Weights of a small GPT-style language model, trained from scratch on English Wikipedia: tied embeddings.
MLP neurons of a small language model. Each row is named by its layer, matrix (up: input weights; down: output weights) and neuron, and shows model dimensions 0-191. Each number is 500 + 50 x the weight over its row's rms, rounded and kept within 0 to 999. Numbers have three digits each.
Before each neuron's rows, "fires before" lists the tokens most often just after its 100 highest values on Wikipedia text that the model never trained on; "fires after" lists the tokens most often just before its 100 highest values on Wikipedia text that the model never trained on.

fires before: " ", ",", "s"
fires after: " ", "on", "im", "ct", "ov"
L9.up121:640551464449566498533562579499482491501505445543551553498420514573467528505408511520441525505574486557500400452514566507554514522543509490458492495519688560488515503508532409507489495489538537505499426581495443591463579456418444477471476545452568431533477514465530466589462496438520480517451435511396490560446490454494544448478502518430450504474503527505604520510490371517485598570534466538517485538539497469480479479466529515473535512513504476503586514472525499504442553538516409619545507513420517618545493488587519555489464489352520642475512488514452471448477396532501514471
L9.down121:399495559479535553534584471528395508485480501548505562396546506516506507497492556466432443601579557510483485477461437475520459531437491509575400493505567550559508557507474479429552435542546534550468532518531511436579534490544599476507539486464441559468463552520516523435429491512474498583441531588500453452569566437510484450543498465590510468605520557666439505550464557449374410418558471481486483451417551483510602615540481532495518519435488553494522569583557569508588560478517578455404516470534506419486450489519502438485502458541528579417505519514500517554537579502435413436

fires before: "le", "d", "qu", "ce", "m", "ess"
fires after: " pro", " ex", "P", " In", " S", "S"
L3.up692:528499498501466503409537520405550530486463587468503457385517495487446453513510457559550568450522533513528539440453501437520464414506473434533450467513448519413498438439470481459574438541459469524416459540489443536443405528382543500417500518445562472544465411623496411539563591481527440456554490480517422450571493517357451461602419569549487520513515459499516487577441538462588507581512423497514411492517575502499454484546463533458495586478495351481490469563409563504403449538543569524488563485519506543491500485423588463509468459469462491503533540569518501458545479583505519629
L3.down692:441514577416511367520539498545526440633453563488565528450519562473416529526525480473446539415523566475572517477526514542557522488496486531464584507510523476537570533479611531364475505466547485535496519552372577522486486462520496562558514519456458556565544529512457506443466446452516517488514526460501533561456448522492590444481538496553515428571503530452478406409537495544521498513441486536592410622514487543507425505529544401508469483495565501456524489499495473466565648505500456610578448494563522460463524538539482507516501427386465489459527507415500466424519505509484442448

fires before: "8", "9", "7", "6", "4"
fires after: " ", " Ch", " ("
L11.up340:490509490466427494511602479603592512538514604527538470569548521548565468462592606576404514482479461485382608527572553454477580539529503512516400578541537479481499514548536550504506468594547438499527480530437526462437519461578459455490476472579468505548569557521530570530493517458564556505496476476453454367550433433565480462522554539530517449526485481446488591539482360568446533543452511467507470421500491436462513427532513525532548582526527524489549514464568510503483494444540413383483481529526388514544531573455468456410485430468550538461506490545474500573575538501466497566
L11.down340:430421458510577464509539494487430473534548520535592503645452499516473486555416543478556418499461416593470475497460530409488515498506509576459551422557522528535493472474436477552498489438465456507575466492521518450487608491530529554477472455416484499478584533480559460601496513505422477485563501451525590493529554565510459449534475490481486504464524448605549568591544419534611464596509453563682520447478419488536524488484484502435519528488498550468502433512535541510579482414448529507575521602495424454532551461521499467588454563516562493475427512408532551500446486389520546464

fires before: "ed", "le", "er", "s", "ing", "g"
fires after: "d", "m", " st", " pro", "l", "un"
L3.up547:490406515486454529402615473490513479477447420468493473487466479556475432564435451584431543504501539627580520518522446480537497458551463447569408514506503517474425570474461506470490461440475543537509566533513535561446419424458474454373540595507478567509390455582490549473371485597546477372463532519466483492475505589486494501450458538502499437429497506453557551427480508478542477496470557449515479414484586474514531470552492504448503468495476533534495479482481519551501471610565458496501462549426496486550590562504492499521446507479562491396507521610507591458597439422427556546
L3.down547:611641518463501548446525511607556479493486537447430443469540496529533540508504498499542586426537541536429524536472522534479455420465561475561366581577490497476602438530475509527584549501518532462513475500526548534526588528488492405447422485516456549500453562477475509440474452564501506440484498543513503489550443475566373507478496569455462464476433456535528436511467411574555431539492497519502478437516543444397406465491400388445414573495481525526452477557493527526583544504505535468425430570472488451438462495522433534538411511479469502517478524551485433497529476540571509431

fires before: "ur", "ow", "ure", "iv", "u", "it"
fires after: " f", " c", " ar", "h", "ap", " F"
L2.up688:539446442538462547547437488556518571476532497542534371435577465512447503457428433496491452488512403596467554466578572414393481532526457446488515515447480458462422495457576459416525479517424475536467529461529488503512561567455434438480547505519551478514488514595475400492496478463496588474454455437542505495474544372500466547523532511460514509540501476511448499500488494477513586575496493538433474463469610466448583511500565508495430574370520470505455508443527529511522504429599437606416506471477487540509599575538502450465499476484593480465492510386456570464490484548453415504
L2.down688:511530535488575559569464461465452481492424437491428507562467448543595425530453485516442453468459473629497564536473522552456538528538535488492532486530428527543562430502548453427527549542526442468464538461437477452567486430501487491522487494453466500520573448521606571462563425512511438529562468458485506427553600512563480565578437530473477386521516539524492351446472524546512504548469426480487568575646563529452399434517489440541474496542471411544486466421511605541574526479588492483538439472544488466511563501500458483513425497462536534518397459463549526585513412542470440562

fires before: ".", ",", ".\n\n", " and", ")", " ("
fires after: "19", "8", "6", "0", "5", "4"
L16.up852:491564459472452479498520487514483532538460454628484510477467495418562543563479502491575521530452574488443474566479480512485513550514480435594456451552462466501501477549519484533596522487490553414507410436453414521480536671428451498544474433513512487486507383460463510512563504514465473526527461455492515470532425493527515511453456622526431543441574468582507472458550552404415458427457482461465431431501529386478492459503519525497606463532513485526508561552477511560523476440557587394397481444431455485504536466390564517410517482494536484543461591433492517524524496591447476523
L16.down852:502403504466550567416450495495443494557368523471535529565465529363388538390537554466454445440486503518484532390463545516511509449483543493423461551467551536468530586419433465504485566482514521532520482575553556488500486484525543493519515545456478548533541495516469460518554529555590520514460444520498509531436516433388558457454464467448490518555581465475590524529382527463535527531548467483531480529526437570407537516515490485475520521647453528509584525463455482425490484570483462488582521447452505514474487546437436513541543449564520505404529419538484544469422539495405557618

fires before: "end", "ers", "0", "p", "1", "st"
fires after: ";", "em", " f", " |"
L2.up780:590397555524422484581482542491514480501495513440532480513471532550530544452547384449536552446501464461548539487580509497537425537549480462437515523504595368466537540513465455466472504529481521528448577488440528433433586478443483439467455534606465541486380580496519534553547457487493590443525488491479510533465458389508545483565546426470445402525560526482553557465542487469465454463458461354507497488465519485574540463566467524490475580437380478551458562416573554536591493476509512471514548544518538520516483476439459458498515549517486484443465542526510474494500467445405461609
L2.down780:458588475454468481453491597511486531519401501477521479491522507570483609544362434498493512504473470497445503451537465488597601466528530490531567464507554480600585459607508423544450493541494545522439566498581499507462539545466466477510536542464485504538460480463518498487581476519589513510479454523413502543523436569358471545443522541483482541479466409526486548533524577462418402565493555454464448495558458537482502460507504551562532585588444482524486484552543502532554477489573568535504386438624477578510514485440507538480566535527498547485452535542464488510562630523501478475

fires before: " ", "19", ",", "20"
fires after: "ept", "ov", "ember", "ec", "ct", "pr"
L2.up438:673537437418512495500569493493519600444474489544512484576481400478502505440501573419468482517537452555582484587530514482508517508588486496441462546533550465413541562475553527467502502567454580470547562529496562428490506488379453436432578514579444510542396498543430476544469465510508490484448525493451511495434491425417461513496477403535468486498548505490436611459494466427515477523535455500598408428461547475484488454612497603492502531433369405442597564545535506553515577539497508465499483400476581533496563536519543509519475463442564501483502541468485519441596571482490425543
L2.down438:597524509457440490578531507506436511418466442511520543510491474460484482441469496451465437469554418497576441498614546507403460422491440448443437545563555499531630522494597550486606536613448599517556474514484548486485506424463445538502554496574470506484496499509416426568497522531510406476453508477480511434501390443453568485551568483500478519573512549583518492542419370459516537489494527519422475489509472496477547487554475542507585562446445450415605510601514510540454583537490497585585449479508521495486591501501516465548443478523586598460503484473479564529634500509515513450

fires before: "19", "20", "18", "u"
fires after: ",", "ember", " in", "e", "ary", "ober"
L15.up403:507557394589475457583457574547465480530481464479397485528485452527483517502543479513455458513447480497515519483617506510558531435487395505564483513440545485497544506436494619457615554532550558420524482412464482435440544421502500457469491422509488582483461535445525585471467481581487514476506591442443505413505486500451532484444532480500460509439495523384506568556487500531454584481451504414569412424463546548480492469565488495518653487508512447413548466529601489598590483600666440509433491545449508496519475533464564465436614507398477471461462539431556627536583537517499448529
L15.down403:452420515462498534540485440412462514454506461503520566519463435544506429568525538406549494507418518417495502502490462486525501466414532491526452428495501470529545519526581536502576468490468487452514473508551532412406482509484455453513561524480405509439444486493397534413448527483498513553475497562542609512469491443507556412433572574558511535557503501450581489415465666524442432484523609497467611483484559473430553563514524521463429569467484510576478522501581481478427476529399614445621464521527534510494561559500529466458543577517453491557483470491517494540527446516544503493

fires before: " ", ","
fires after: " ", "pr", "20", " Mar", "7", "0"
L9.up801:558551516587479506473553465581529510454414467606486567596498449470592485507486587404484471475579522615455463555488549511450483474542471533486442545537528509548437558565555482441526497528512457399503500436546453523410495550482424378477447616558474459500529444497438529500544482540551440491514459384395407545475464485471533510403578392543479417510495430529451504453541423490561518468515476541498445448483498454495496441487533531484521484469471538433597542445558598551485536469485479479555452469438532570528516557527503552496520422493609488505497533568538509387554531477471509491
L9.down801:502465566563560487503542510497445591470492468631476582577452535489572538508577510527447488573486572519550537533491436436467501574438501518531421526422514644499552585450405517524472530517535599481509505559484495531514486503554475487575498504502463448499540536505512424494519519532517430524469523474432469515555558513421576582470496490553443491542595518594443479533484528521461419547525506485471556495543498466544430543524484498543552523468509523519504478497488556395426604486491578623535492418502546539527513521542467502542527530502515522527480400587477516474553462557566483578

fires before: " |", "|", "1", "4", "0", " |\n"
fires after: " |", ":", ";", " "
L2.up587:573475457386483421565546565471613483502462559487577477591545475461497458540473518453513464473534537461479522452532498493504483531467350469501493604485483478502529584557505527456531426495455586526532551542540508535550514462512345469473517623537463497553398560532512459545471475505489540344556428437411542475492479497414506493515511562507517498482543460458511466465496545573506391512509519478499517485482456517450564399550519515488526468474426372420484479440477493553492472486555426475514522461419504482543485571558511545489452527502519573544450570532534501435551480453424460593
L2.down587:608506558511598527401555450441442502538595536486552493492473475483549461471582552509463511505459447535562538482465464443433537415540512570533518454473526588508414474569473505474461522506527383486418454511497590477507485552552586461572445562406463548442454396585638507466547526506447528458527474504497478567565479459432532454430476475480713486411524501409525566505543583451522454528506390487490483470481641507450487536508554530482494537552521502506493476470525512479525562449632469455542526616495562509479547525486515484534477491553430477439452559543444505498536542526482510469

fires before: " ", " L"
fires after: "0", "1", "2", "7"
L3.up664:570544415500511474548493514446517519503537387462484454530600472491481499501481436474505521415535495480540491575603544405491492470492488470551465539490573504404531504506451504490489474536523517410478614540573564544467576456476452529414428424489595519543509580446577491506408499459489523516531481524503534423494556514481481488536528500393479430549554520452403473441526575575488428597511475423433459572561477369511518450481472535475439403480415435564599495528506512514528473527506445507557517491527467513516560509503520478414609492442545501520558532514556506436515376478528447557
L3.down664:529508402555506522549437500502419436525545455441473467485548455517552603502412411512544455424541518517514495568500516490535416461552464470554507495617488419537532511508384543583487437531563514487521508502515559504466560489464488571541483557445454532447479468514515587528537484493541565494430568552499482505512454567401498570460491464472507515535498509587483542467529532521445542438555531420460483542447494432559469483495400528453662454555452490509476529589535401485475438458555459515426470590528542483489508474483487638528515475517506462530526623521597532485436410450555565496

fires before: "s", "ed", ".", "ing", ",", " of"
fires after: "st", " st", " des", " f", "5", "as"
L2.up853:533445523503539546570544519594444479472609537418545426557500527551590492531471450550502377478529466588474525434533517379485424513537508474434437521597499591527458553468508574568545483486510562484531494503559593514557503467486457421398544578471568447543514483532473489485478471490540384498512477540459559418517471466502499319579430532363423455553540544540503443449502507508520455534481503466505549511510491504519505507474460419386485548403455420479516510494492531545531525431547543506485511438463436522450484501482515490537450520549521559468503525483501542554530476503475514469
L2.down853:469622554450411531509420491430537483497452451538535597440472530439451454546512476536526466498530416475484408475552481595454415495390513532525494548529530476527561344569485519501435465493539510499529474544519406426488521425478534513565482462499430552477538512540513479524498420491508549489405445542550518488505536533544467562527521476473509515476517501519413543485450521574404512427447567465429539504524504429525519549582540458513447537469496506504507497530445410523455526467478509466467464496572455444386418489466436445526437507505435494530383410475466367461505486502559380527

fires before: "an", "if", "ed", "ver", "ould", "c"
fires after: " S", "s", " C", " s", " c", "es"
L13.up549:489503449573545499400511506516573589533527556567489482540530439590506436373424521473520430482439496528454542477490475530483542552512518454421509571429473559473463500516467519521600443465441596508462494575490497521482479445499511513525500579466464561491483467536485587459469428481496437445464363482392412436467486418606570542602435559529467475444505508547525493542503514568522483517491483533457407502512605507480499494559599554506584512456564417498566525443563382549552527492467443464490463430493529597498397498517478549527466404488488547493440551406472507474515482560455554498
L13.down549:509509477408513508418497469639537558497510493461510514419400519454535577500575509533427533442480446506472472560531500433517470501518425613518522510461527491485512582445545498412560485488446571472450486507460485525474464458454513548548491570465606499494526509437556570521450556449521535613543632431509472453498568526520432477520570423523555496496533468545523556511460410534461573451442502496468565507446498420483508538486476599497436508507500402458500505443492615490499509437446442499490557586578490450519432460412529512440583508550464538452503566544421472513487498523540510493

fires before: "man", "_", "C", "ers"
fires after: " Gr", " B", " r", " -", "or", " "
L13.up423:543502482374515522557522536545454542489493504586486551539464562515485525481507547583445577522452529496457439511545478491546484555497522409460516596415494479625498435602513615498466558521456424465454526433502569501495438461523449464431393471541555502550405538535499510537485504430583516504593563485523510520451431547515550456514505469553413454520529480445501530474541435456501477471359378420492436516449536526537526437583576572521448527542568542428473473396560591495554530479551559434451528398569526521575418530602437570449525491560515447507470572490580490403454434443439563489
L13.down423:445477519506469433577495458482485496515501536408499462479476526548497466552509442412525489528534470479498535523523471484458514489531588489523528451542550525478425488450523421526498379480489677546439489480455537434544518497484505492562551585509448498356478497470387526503504509546475468488528469534492518525507477544507416539435447474464457592518520603476392485514486534461471454499489483508497485482540440502544523454489501456385500506557500498405456447537388393560434530566471557580426491506460484484436586460469475466580548569522458581479551526558458531586568478541475412440

fires before: " "
fires after: "0", "5", "9", "6", "1"
L14.up899:449485440579466516468527449488505546530454431478507488455532493476505476480458572489489510477521438599454524530500461519507482519506487555469308501434486586510451581381513452475470518421578489422528553525523460539584519500465367527553479473548490475501492582530573565468459567570468515437509490463557402482474452489503515536412588551512496381538585504552426519515481453473494429514522563377539590446471447471466464468560552484486611490602475436529527460478481585483542474472515484498520509492502469528519485460501592553409489447463486546509555503486602576444570508443500538539
L14.down899:534568473470528463475562568551494520512483524418488399529547502397509591505509478599455506531440500562449477577410379506559528518495491481476496510565486572524543411499527437624445522523531425571526513425455541477500508445552469492492438492512505458470467454517505660491431398474459558442461540511434521524442528599479479520518437577509436482485525486489546565497567499542488547507419478414515502435454423477448488540441564465510440571481519487380571525537536528532427514549496508487591502490585420453444562492526475487484489465453558455479537513543533388445575530520512459471

fires before: " "
fires after: "0", " ", "1", "4", "2"
L9.up397:545489469530454471523544533489525520506487543487584447560554503529495546381540464559633530455444421638537488535581562630550467462471484434435455554399512579459517525445500426478528498502505475516580508450486497516483517500490428401373461523509639484526569487569544572446441534446440495463548475465441463504524568446588529551494483540451445370549504511538498465526535448473531478565468492402539505463514529537523481489496472520481465481491420413491569449482581576513515474480489471499495570570507387528490506467478546443509553494492552479547487559530528551523542466493503347473
L9.down397:499326431436513462529529517536406460443478448473502362519496547459498558605491548446369410555562514476422405522512420471557491515461488407494450425510452534451423479453573451558587418373530509501550482492508506504491485450543478560460453500445410524436492535480518577494520518425486598575486556441540538482520452442494510490510448568464411498527530471441529539515570495533550506478439473527547480468490474535457482501475524452584501477519562526491497484560577482543528430427491567553527529505459473496435439579589420445447482567504495514532509462501582570405424467424501412505

fires before: "0", "11", "13", "9", "10", "1"
fires after: " ", " |", "–", "19"
L13.up931:580513446565502478480466560466586446470506549570471533515562430442461533537528492443563362513546550513545485491434542551581495501592486431537505488447573477457429474431469513528499517521443489447489455504494495613489412516424480576518500486461554631581528515521558420426396426486500432580410486545439530470464563464545537542466518561541481534426515445511618568523537391556521431481459548543501469509504487363425455512470545586541529454534379505519561553484530549499591460405530515486503558503550534514485496495516525485527484477426551446425495503492691500425452453503444522532
L13.down931:565519460573552459443448431522495510481484537470547478496490453427627523575562432476519522571517511549577440599446429467488610555521441471516471489500389472537548498441449487455502534553506500516528490501422501500578553627512514488559565478502481510513460657610441517490499517531477503501505425513417431475473443537551527593497531515509505431496585495439501449489531597455464607435465507504455498601451451416481487562526583470457514430452473449593462427506462542461366495558471489532456523465487483532452568533526512455424484459485545529439484429450479547514579501505470513454

fires before: " ", " in", " the", " –", " his"
fires after: "u", "t", "0", "ru", "oc"
L3.up178:498452459508540405523448547516526589480465365534618380600522444563512539443526496497586493500502507509586529544558536530544424600513506464501417523477605512422554514441512478390501463549507543492560549422487487436497564486432431440355565452532528491549502529522580530580459403497508574445553462451488535543447562442499455524435509496435518451490488492427487499487504556449417532480489506489509523439471572520428520435484482491502515580515433468488591472572558571515470459446557427534485528445500483485588643427550580456513521481427592478468500512429587554402524425541487464450
L3.down178:467433584495467394458556605525411496547497460535619464489501422486547539551485503429406514633442502448413476548588465591509482527457464487571515499453506567504504399488555494437541477492411591548562469460402479474468443428494528426369570549530467444484504560455519545527496441488469502504551546447445550427513541496507498618497500439403506445512465417503464517561485416448551485408480583530493460521456506517501535478477489464476435540431474460488520582489559540517484607483446564472484536473453501531494580453495488460535503535498537466524525409507550519489468508499591509460

fires before: "4", "9", "1", "3", "2", "8"
fires after: " ", "20", "19", "-", ":", "."
L15.up197:532471469599512571551427537576544451517528442519434490436539520479495486528573557573437471443558539528436538592460539460520494425570490445447547519430489479517601634512547510397511486548441438524543601506559510453490500517481494484390475434537527523575467537477504525422499608400528461486514454483546449426457480445421444405471561509537452488431484536450504542530565468525426455509489545495539498515565482439454472598513607584456491524538525505449599540531456566546549468539512484458452414506517418532452566527505400484538559462505441525455528524482527498593488561515515622555
L15.down197:441453601534470511530560445509527479501443555523455497582478494515501445539485497447491473475516510381522494424486506570563544476535479492546500465490520463444496485483481407461469442502484560511520572529453365527547546555482537454523568529461507551496522424411509555432496455437498510398499449467490474500532432489535431450509410481461492544466515508527361432535454426441486439567581456546403437536500466404477463516462526495532578476459405451482495561515438526463460460421447461525480510510484443526565452456486552621459469509566429515466486512545528529404533519609545528534

fires before: "7", "8", "9", "es", "5"
fires after: " ", "19", "|", " |"
L16.up312:477453459456586560436541448523551543530440573513451434525525556581527563475526505573558534494478484484502556521476485472543574459530487549408465474397518529494628543494499535496550516550511405449527400506417505559523542478544455547515517526495532488515599494457525470449428462452555506442534560535530508460488475397539477434579533580540500455484547481538530544459603431469504518478453530561508498566508509483509510370520518576414468518588439545427555481534510451476392622480516507473427468552537497580494564542586492506478511515438514477569478582489565529516445468483480525526
L16.down312:498514454495515487454536479460541464401485590508497514571519535515548537609540452499577547554575558463454498532634583489494417498513515521530579461608493492477626548487454421549507555482557483474464554496450459518550459513450465516549532469535438602493630448554551519595512489578492581490509428519458518477433507568528511435503366481541521517495431545493469507502518531436465499432472441464466529447395518441511506536501556518489468549417571504579520484467506608422510429540535511486628554452490434497424485500456571486559489512551515487511495420554438518549569466540484547510

fires before: "ed", "ad", "t", "it", "ith", "ol"
fires after: " S", " s", " c", " A", " ", " N"
L11.up216:531543573570453445447460558433547518491468610533500436454429553523544456485441490452411553533456535573511573473471506575422450523548471497538444530495476554466545518553445462557512426511465555489498433474446448508494543462545486462510464486546549567439544495461542545451542495474484426472417493465487515525463462502565506462561509515498497464431461479506506529468488443492517481615529466463514383423575564494466509403492572531484447553541450453450541490519558529562490583383519502547555477522419408499538485506527582515479537525535610576498492497560537499526555493520431485522
L11.down216:460427446442533601510447513545455507494532486499482533508506485499498464402518475483467437477501466434526531522468431454456477454490539511391576499560407496479448501469470551488442429495513387446387555508425486455481504438512560589584513495512409464551513522514560518506527524504490532536604439505535422485426589521495414545514527510532508426454549513491488444468582502496414432499411565432411498484532473575546517662630474519469499468444554549546530609550533545569452521557534507393511458496509594533487458526458454525450498520487381484425516484435462472467531483460510540532

fires before: " ", " |", "4", "3", "0"
fires after: " |", " ", "5", "7", "8", "4"
L3.up370:557434430500544466531481587477496548514520523586398524512488468555443511473497451512562491435512485504483465582550520515477453498567496478511488567490456404411506568418533511466592486468430588428456573506503476568568535362516457504426465449467570537537502489434571505508526447412489552464530499438528467502450551435480468439594463473463489505551501556518422503432518515498430426617434461425531499491534508468450494452486578522449488564497469466521454444487503569522540475449475481459536572581446400459471634561428520511498557501460545516502485559493558492423417467559467468523
L3.down370:555447484508515495552429470433413505501494564520441543449518521543524438502414462537535414476522490535499500536577527468511420578605490517634526474511444461530551424443458579546509426531491512474470506489519393445492485447593485505444516424486487516505529562490404474449541522406557571517460591445463410576471488417478463589461438514553518537505493509499526597645555463525484538435441511420505499536528478475516461495512435623528510578533527495480459601553508468476481580481444473443478604621514442462507558518493486549573532558478495501536550567569566498468431494567509559478

fires before: "20", "19"
fires after: ",", "ary", "ust", " |", "e", " in"
L13.up840:550594541462517446601427445534522544543500518554544479475525474430476489468499546569449467523445489488529500546599492440574469584527477521580444596495509496553585527538497467552540447544460568506624448539523525503385509499454513506507571508427478483553478453640478558512544557503505483471444486527407523570462446541478508506466582484593507478507421583426576641525551539476504446500542463465455498438509620526544496450509557518476597573583435323444549480500526530513606586475543402462444518499504431549456528482509571477449598508521458555497470531457526441474558518565486456570
L13.down840:437373442451514533444486440481375491500467485504413459549365476473587431526490515534488478492514544479552524360444480527531538525627523425529603456534508394524519480365537539495567480574491600488439523507503570437471429467568546444474461452520508508509448457532469474451534516434434505382531492456517471418465391476539514461500419559483488499438577469461503466480499484468470543434474442395544469544462487510492556485568519461446483457494563485547509465521498467475362502485505596537534519519519572431456457583438442538415491502492553514503515465489491477503451498568540569461

fires before: ",", ".", ".\n\n", "7", ":", "4"
fires after: "19", "20", "4", "7", "0", "15"
L3.up398:479576421392560527577534593629535596471460598677613530538496529505483501500486565538563416483522452535499493551479478441470481482467506513564498491507456546456442596416585541500627458555439569505540493433563566494527461467474504444506581467511536517580512438473493377528413584627527378524530529473463517541498486533524433498486601442572491514503595525518556503481516472594429502449537569559532514518484473405361496397437601567514610482445513498483513470535503544517483447500559453484468463442496503458530527556496506483540481535484445539450509464483514522448429553541453478486
L3.down398:585410422537493514444450515453481527451475406426487535532566505549459581522489463587474474562515502473548526416533504559496489489528505516459473527480513527414442519490382419414404578478585417493423500508526459567504523506459427599569464475449490508532506565512534558451546450514471484554414375470471583483482463414481557517493437540595549496457492461515496442580468603450535500495455437480470518471486591586506500490588507488466539534457442525526532480433474513479491463478594431556581502524604482494483484485497413463505500468566517547549429567525538493576636467496348537587

fires before: " ", " T"
fires after: " ", "0", " or", " to"
L9.up632:519531469498393509512504584510608458529488441443524451487545524511434423431511428445565542497493566559602459550537464503429498457580512492525423529526490513515505585435503459465582501441536529471551568469512517575534563510412350429524554515425485518514506493482505512441574581523490464576502537451466424531536536458546464436554562529478486493501562455536463419482500458496517578633464550506483427492458448524516519568472443498491483468539495506553558469511472553499547393471539442492503497537574484514586517562611528540506540441521565440531561514534575443559475420484489361515
L9.down632:468544530509578484463502511478479494472473446609521498523479519448482590548461511473432454506523503486441530496574489482578444538467508467425445479459571472539489390546447536556494554496445448564519468499546465384515442365556604485483517509539499454483477485565494462507446449448465561380477478548514546495585511519443559588489443451465511515522464460498546512522473569437564504409453545488522531559519603461508508506527512449502451496548481457534438500600555488448475491488455527564516517463491514512482486451422385489515430572501482537400373419559520500385458505451524570441

fires before: "9", "8", "7", " Jan"
fires after: " ", " ("
L16.up578:553503424549436507487503469489515472502496615389586477632442438568363531456457540507534425506529447459401469479517496413564532461564463566477433442533503487455604511451532469479596454537477472487509410526534552508577519470447540520487507448561598511557422503574520493462437474487549398503515533574494498472471428472594509515411576463494488523504472505620525560486484435499548551545491510516506516556511523387412482480437422547482500490552471530510571486556598488511553507413554431572475478487495516540539505526488516445444462440478455478469504451523566549449490571489525484560
L16.down578:462421502410526530406505439553503501505595464521538541569494476405443469555536510459481526495439547529543498492552474508471434622438466469490512482499484498516576515549506487448470521506516412550496482557439520497482492460470467521536489553510502489548661547512616449547521498572541483539527400453592518490396542461455510500462488458556454580527480504413448496541550472472621491491602492549582537553453456409614532447564518498512472540523505507563466474500479470427384538535410554451532622546506493604555551382503496503539431567561507506447406524491469510517453451554499466466

fires before: ".", "7"
fires after: " ", "4", "6", "3", "9", "5"
L16.up101:543543453476452483488428443496503492420582562505494548539530485529503489483485510562543487465538518535450571518585486497487525490589489434428484521473632447525558509542509423492574550525534511529457503541421500451572571574470560449567435438592596536545510484506500506523493462569521367448571399485574484502532528451526531479519502594453528536448529509516546493507582451403470481525420483528617416534567490426540464434483539485430490415527553496505531466440549479490557514487479361462496547561514537499521517439474627508523573412481485511537513509517538545506553525465511539467
L16.down101:519463521419435498541589478560446467512548472357587554457432469488471389534552380452401506554472509594541511532443538578461452416449541527490569475502539497550481501484516484443553501495449503533486447500510486505585425523536501465506513523482527565483491454491502495484544524465472491582540511499461609546457491538435545434460536485398458581528476491540525500446504492454492486487513510571544400600449465545488471490461378436514458556427427541519476442553415427442421520528472544527559592440478479467514520555484492424493534479608478493525475474627475476551476636523569511509

fires before: "l", "ation", "ar", "ur", "ary"
fires after: "op", " F", " f", " c", " B"
L2.up572:514522447523562543551492467526515559530487527487589407491578450459477554489481559481498530444492488532473517455524548385423512503476485462589455568373427505450473456417554504446645491609509555487470552441529488437502477567468485424458472492555530607521477524465473439442407440549498537551496503471530498488450470581483482490476538562512485385547480450483447539459496457594439529496526560460484476374417666425489633415542459508468522521511541498510422481511481524485446524458534458445506492507480465516491535541508547457551549465492509545457482536540524554423474466513503558577
L2.down572:494519513519551580513487530481561422483573502410492486558437515485617513564513381482503514536479528485522484486459575469520554453488499490458477513574510427556569503532474550507528554538437402528526458579427509516481436430508566467469473537436404411434449479475576570537517414537497512569542411379477456458554523540553452581620531494508518502456541426554510521580549439551552510559497483542448533541507441454553467570407533417531472481532484462543449510533498420526540477557516555569359502503377495516522438442491561471466608448482528460518586514589403424481471499460485492509